Weights of a small GPT-style language model, trained from scratch on English Wikipedia.
Size: 13 layers, width 320, 8 heads of 64, MLP 1280 GELU, 20.5M parameters.
Architecture: LayerNorm before each block, biases, untied embeddings.
Training: a variant of Muon for these matrices, 584M tokens, 2383 steps.
MLP neurons of a small language model. Each row is named by its layer, matrix (down: output weights) and neuron, and shows model dimensions 144-271. Each number is 500 + 25 x the weight over its row's rms, rounded and kept within 0 to 999. Numbers have three digits each.
Before each neuron's rows, "fires before" lists the tokens most often just after its 100 highest values on Wikipedia text that the model never trained on.

fires before: "1", "2", "w"
L9.down761:487474550518526531484525502513445485489525512476523506514513528528484490517496525554511541477473520461483505492524505508437487496469543458468504494495513462507494508485473516528464518476505532493518464500545493524497493494472495471507484534451513477495513501493551512499544476486512513479514501484502501521497531524516505506512436495508471483515537508539486498513487520499533515509484

fires before: "ed", "ing", "es", "ter", "p", " |"
L7.down635:528477463460509508492440505481530450499472535539501506517539481497458526472507520526550543498505493511459505524497520458453489526464463473458524508495499506516513507529451500490499481531507522544532532522495498468561498499452490476482499465501456460499449524454536507465536498509529492516492495540534435490562481503483503495509519476493476504510472505515490500484537503514494484483512

fires before: ",", ".", " and", " in", " |"
L8.down595:537483549511492483449493478478545506502480548505511432483525477533466536486488522511494498529519440504499499509515558471553481525491499489506497469489485508481527576468482524493475497514525489519488500531488475515511508473492517501522516474479487473514501484468518458485449492471482488558516473493516516487497521476493514515510502528492535467496560486503494473550491515514539478498511

fires before: ",", ".", " and", " to", " in"
L7.down200:516509505499520484476435539453526495486548535489562487515476470457482501482562482501500513467504495496476515516444502502480527511450486514508490515534496458478504550519479566483497515503489484485470519520523482503484482513537514540522532526563492475506511492522446518529499512540510523569499528503477516539526491510498524528472446530510449453486480505502507477500525506486518506506485

fires before: " |", ".", "d", ")", "w", "est"
L6.down382:487481513493524484481479510514512523505491530533467488477534491530557484545477491444542499502503481497474543492508493525507509472493508476501506469487500541538486468518487488502478450490542499467468498506519483517482487523521538457512492484473536540549477510495487491501483441499506504458477516497520470511468487527536500543478506524495510485504491489500467459475508507479540472520485

fires before: "1", "2"
L8.down651:501461510522445548485528521481540515464488532489502503529513505500482480475496507487529484500463493496498500453460525528477495522484537470498528480540517501550511496493498508523490499525509463496497488541543507522526497474473509480482490548461482493522491489467513499535530491489511482502461450477525531540479464524499484486464479517494470516473507516524518475527522503541510522537505

fires before: "\n", "\n\n"
L6.down168:495479539457506448475487494471521495512527503510552495520545480464510484503497467527471491461498543505424517503479530555507460472559546522490525512440521484465498520505493492481502509555500493522498548513543491522514519538461455524456483500473537470477555528515485480513460468517479528517523487535496487541487472479518452496473465495514490494481484536527501487519497497537492505538493

fires before: " |", ")", "00", "ction", ":"
L7.down1078:506490524483496522460522437509504525494488479528551484482475471503493518541528517547479509516495501481511494515516516519536494504489521477470485478480521455532467495489519547504496510543515524508488531499496497515500491507491531506526510491494531515524490503525517433467492472484497512460505541512478506509483477487488490519483502515540494560525442500512512505520504523466489505502492

fires before: ".", ",", " of", " and", " in"
L8.down1257:502521530471470508490522481476460501509500531514483558486489463488492482504495523492492497511499491489502511489466483446511513470465531491455528483489517501505482531541506481510494486502525471511493506504489483486494500494478483513512507543443512505401532517501489501498467508497506462522489543543491489484529473507505463536503476538508434535554497474527477483475488522479539468486492

fires before: ","
L6.down361:567522496493515513453429507531516528488526497470523482475534457449451497473542502505524477512489490551485476499438502496530506532457544486491483479530520512496520470519502479505476485551515524510542458480469498484471445510460467520477516486472471501542514522510545476488513512491531486506524494478510495521502501517529486519517504497494482471489501447503515468476499471460513522482462

fires before: ".", ",", "ales", " and", "q", "old"
L6.down698:507476505471508475510514506488503557516524482513508531472473474472500516473512497529525483469496480487535525489484514487480492475511465517495510512461546493518491523483492458505495459457509538512473488446514486514481513503489491451541506509503481495497528492520520512481525459479485474490520516489512527510468534469500495528524473557553483516500520481501516529463450481484502530506474

fires before: "\n", "\n\n"
L10.down15:532514473519508543446529487524475480532509473546524490485478488548493516492503498511523501520470510528487466496509496476510552442498497497503523467489510511510542514516512467471514486501503472478493534500521500520523482509525498548495540441495544454474501517481481519467518481517495509483493508478508489495498485503506550515499479474481473487449462484534537488523493499528547495473510

fires before: "ing", "ed", "es", "e", "ion"
L10.down736:508526506469526514523495481512507511497503487504499504499500531490525525535484554517516510505520482521454494524527459541485486471455522491498489486501519477489496500455481488510483502468508526509557544450500493508453517481503492500479501498493531533476509489463544491477487460491526491546489529487500540506533504503499488520512468492453463475512440498488487521489495525483466498485472

fires before: " in", " by", " on", " to", " as", " for"
L6.down1133:531507515522524461460465476496509503503546520507485553491505518525481488506515509519455466483475488526505463481540505449463530525494480492510517528512508493530475504506510513514545534543511510524459511474506504501492510528478482454506442463542565480488527475458520544514525514499523486501513521514476537521531499512479469456510496544541472521454526523491480508519494490525475472507526

fires before: "ican", " ", "\n\n", " —;"
L10.down699:495504475514481507459451502500518498464536500530523501461503511522549496503513466506523521499488505450525530555494483514510504473459498487466455526519526482519498504519490516461463480513528531543508487477502508509507490512501522480496502516480547507529486479475570491478496490497529536482481502516510479470478500472529548496486496522473534475477528547457498474490522475502476546535517

fires before: " ", "1", "ited"
L9.down909:460481527518542479449521491552503520528515463536475484486546466524485498473512464470465491513470443453506478473503498516515487545427528552498500454501496493555461506491516514503503520568483497529495517472481520512504470464503474541524473499490503493515458507457457463533504512536511484466473466456478511478501479504496509543542542501513515496519504464536533506469502480490532477535480

fires before: ".", ",", " with", " of", " in", " is"
L9.down407:502458485511521482450476538524493509498541517491481505484456501474513476455482502501552495526511489479496586489479475500519497488515517505446529496451504512485548567519440505565497510483472510488503512487526480509493547499518490498520506532474518532508537500510528504496517465533511468537482528469543475516490505502515498487474435500523491487508529518466504516542513493483498507461463

fires before: " ", "1", " |"
L10.down159:514458543520461492473518512515498514522488495516487528506500485509495526475483507504499480458460486504494465486510518478506482494476467486478454520515530479505479504500493506485486515508434509469511559484529451538508448464530470495528477503475546502484509509497472460486499473518530516486486502497466522508496486492474503555490468536536494510531505518491541502504490502495514464497530

fires before: " |", " of"
L9.down758:507538468521503516450511483490522514472454486486507568490510510465488483514502522514527527476485509505531489510480491488523497515520496520496503505540468495511523473515508502505542480494494461530478531509502508480518501505487499499494483491464480493511527474485485502517542416520509489425535442467492539438543510528518491454487514512488538506487517521547509517494521529519445535511515

fires before: "2", "ier", ":", "ation", "ues", "ase"
L9.down1205:522473468569547492507480494477504529514484555487493494486480504431488529485518523447540500528505510452462537503508477473485508487522529479511484530522490493539509505495538514508521496440497459469468459506512539508539507530494496535541470521453451514478457548501507495503504504476506456519493529492492506511543480489524490497481517473528485495502501536488492483537480519521454490509487

fires before: " ", " (", " —;"
L7.down910:473486513531523502472495503493533496522490525475517512501523536537488548495577487486505508505503492481502464506472516498509543498450505475512455502516500513497519455490515501520461454511526471509490499484442532493498514494514550485517502480502538508524547488525485516467487461515497498524465496471499502526502506495522526514496476486503501510435519480529502434524479469500513536484517

fires before: " ", " |", "ed", " in"
L9.down760:499485494497509520483518512468527534498502523517528517485550488498439523459461508519463521500502500516498477538507464484466468527515505463521461554508559504516497497505528487504496516504486477518498487480477471526497472481483474470550491517531493508537494485485487469496567483479568473490519501500551470498483492537489531474503485489465487462513512542478519473493508478526459506484489

fires before: "\n\n", ",", ".", "any", " in", " for"
L9.down970:555511476525492528470476464486469519470536484532522479468513457504529546431485495495493476473497502495490502502489478483495477490479461477498526468515500519446489544473474497501460497497503473498523521492479500500542488533540502523507505480466516503497474518488556526490530467516551484504524482479518506523493506512503484472490475550456498450509470525473531504540452511509530557493487

fires before: "ation", "ed", "ing", "es", "est", "ce"
L9.down1121:544508539484489542508552466486477522520523528492466486509522542509480454501482524510528524521483515518490503497512505513551496476476523469532450504487553508508463476496489537510484485477497491480469482478498496471516530511458550534482482537507525520482524507488510493563476491509518501480525485469489462564464500452505511478521515510532471482477495518514465480466516488441496505505489

fires before: " |", ":", "\n", " ", "oy"
L9.down621:505494503477537501512495550517495511515481529491536498499455506505490494503457508473480528564488488472473475472485535484469494499526492470516477504511530515505461444512512491514515447497539529480485517520473529493514543495516528518501495497560513496506532518515512528512525484497556502491484467505489453485487516542467481489500479438468493465500498485539514491468487500507532478497519

fires before: ".", ",", " and", "==", " (", " to"
L8.down736:455440484514447506491465484487501462460470492508541531465487469499539523516520476449456527477544477481522550529457487512502506534525486490505517470485507504548497513497512538475487458475474490503511494510524474514437539545492506481515489492474485512521525515530551521513453508512483497512498518502519506540541505547551501469523477483505505531465507505527501511518514468527471516525498

fires before: " ", "0", " t"
L10.down831:488487481542521459460499473490491508519514492474470459523481516546512535491496487471484492501529471454502459504493508547487518491499482472506515474470521486494463496524470517530471461462470489512516496511469490518528502463511488493522508501452485493479509477491493540516500493473465510492503541490508508509522542525494552514545446484484490488471469518488551517510502498480528509511471

fires before: " ", ",", " of", "."
L10.down446:467470505496464536544521450480472464500503502510526495530480494481483487501484481481479535482525494506481498451483476511507505485511499482494545503490507538467524489460514504513546476541482522461437496525479524467518542478496470493523453479478510503507511488481516496554521494497491503470532512559520536557539505562563481513462480480521492477484491515532452460475484472543495482457482

fires before: ",", "\n", " (", " and", ".", "\n\n"
L8.down615:486482508525475537471534490505484494471521492486504475478498537517501510513530446472493500502469470495527523512459472487482497508521489524491522526487538495512502475504497481492529482483515466442537459465502498509569476476476556555471475506469451501512480529539457540509530511531488501543515520488547520527533425464506499500483498473497469490468502496514508523500471497529475502486526

fires before: ".", ",", " |", " and", "\n\n"
L7.down114:505516492479485501469459500520510531520480533492533522507520492502495503501526485509470490494503485490495467495503495482487529501522456496436505558506500526494455545483497499513492496519501493514493502511491459517469534555535489486477468540467552498504586534531502484507490510523536473484500526481503470474485510523523463507506434512463459501452538476457465509446527476507513526502486

fires before: " ", "te", "y", " –", "duc", "ed"
L6.down453:504547454487465477445539495468530527499517483491477512477484518503464531515533460512498538507506487495509489526510539487530555446497541483511473501525483528470509482519513487473470484480480506455526495461478482557481480510492487494514495492463526484515491509492461489483523521508510503479519485484521494508492482534472480471527517472507528479521569490521520520484519470480530527461491

fires before: ",", " |", ".", "\n", " and"
L9.down691:531482444501503507472546515521483472448528532520508490503532503441480480473490489502488520527493519493494490505476489523524467532488486469499520520533522472494520501494518514496523509538526466513521482519546531453501507508484522507513508506462458468482551490540462497509485529459477463447540496499472470520509462438505440495490492457544505501528503509510495522513476486521522443469477

fires before: ",", ".", " in", " (", " and", " on"
L7.down1268:501486514482511494388540439468487494448495468492517484508506466493478545504499530502463493473492497473491476511479514512533480522477526505461503500504540516488469488480496537497504467505460528509511505491483519523460451514466499479492580514485457528488514489496487500481490535508512499527497525504526508510474496545556460519517505476487519502495520463478482445521472473545481517513502

fires before: "2", "1"
L8.down759:521480462515459491421525445488501484500507509505501518511511495465528544477490476518524522530488521487557479498480504506473486497503456486519495529548528457470506479473544504507537476515489518493511497526531470492533516494468525488509547508489486533517514527543514465524488507522547513472434451494532523531507545506478483521495518511493513515513465533509530517471497499521472540479507

fires before: "1", "0", "id", "er", "a", "2"
L10.down214:483543494512499465467511523489503515457505499506460511492465491480489489519549464548490506465524477480496503513513475511531479511485513495470495481532508519507495437414472519483517512504536487472469504567502509497530514475500493520488520520499507498474495543523525531505496524457461540500500487500474487469508510504516488468485478491529466500539545509489479477497484512523495520523473

fires before: ",", ".", "\n"
L7.down22:503568530471516501463496481483519488498518475496500481491511461528538506537524537492466540475487469507520491496490501495488480532499487478511539480460550481496479527473503493525497444490474466480514505521497502520507507505507492477512536526448484517474541440490538491530527486482497496528516513484508487494497484538470490530477477491515463515526493520509487465447514485483505502493516

fires before: ".", ",", " and", " to", " in"
L8.down879:497471496440464488472495472492476511465480530510443519490515465516499502503467530482478507498543531488490510530526573516544526518512512521537530498441501516493458503494564499525475504511487503550498524514510522450498538524501541503504504538507524502480506513517508492480531503501534481467538464494498506510477516500543454502450451531524500468462512502545479511504493543519503550474535

fires before: ".", ",", ";", " (", " and", "\n"
L10.down1150:504520500495493484382456505492500494493497497527509495500490488475511518498506500481508489521484446476531487537529504485513543474511497482476539486515494525446525567507498504516470467503504527491519508487470531492504486456520509494475490536451512532497519501462525496514503499573508539507480495515512500504477530538501492476486536538481440517463485498482462502482518512489534493489479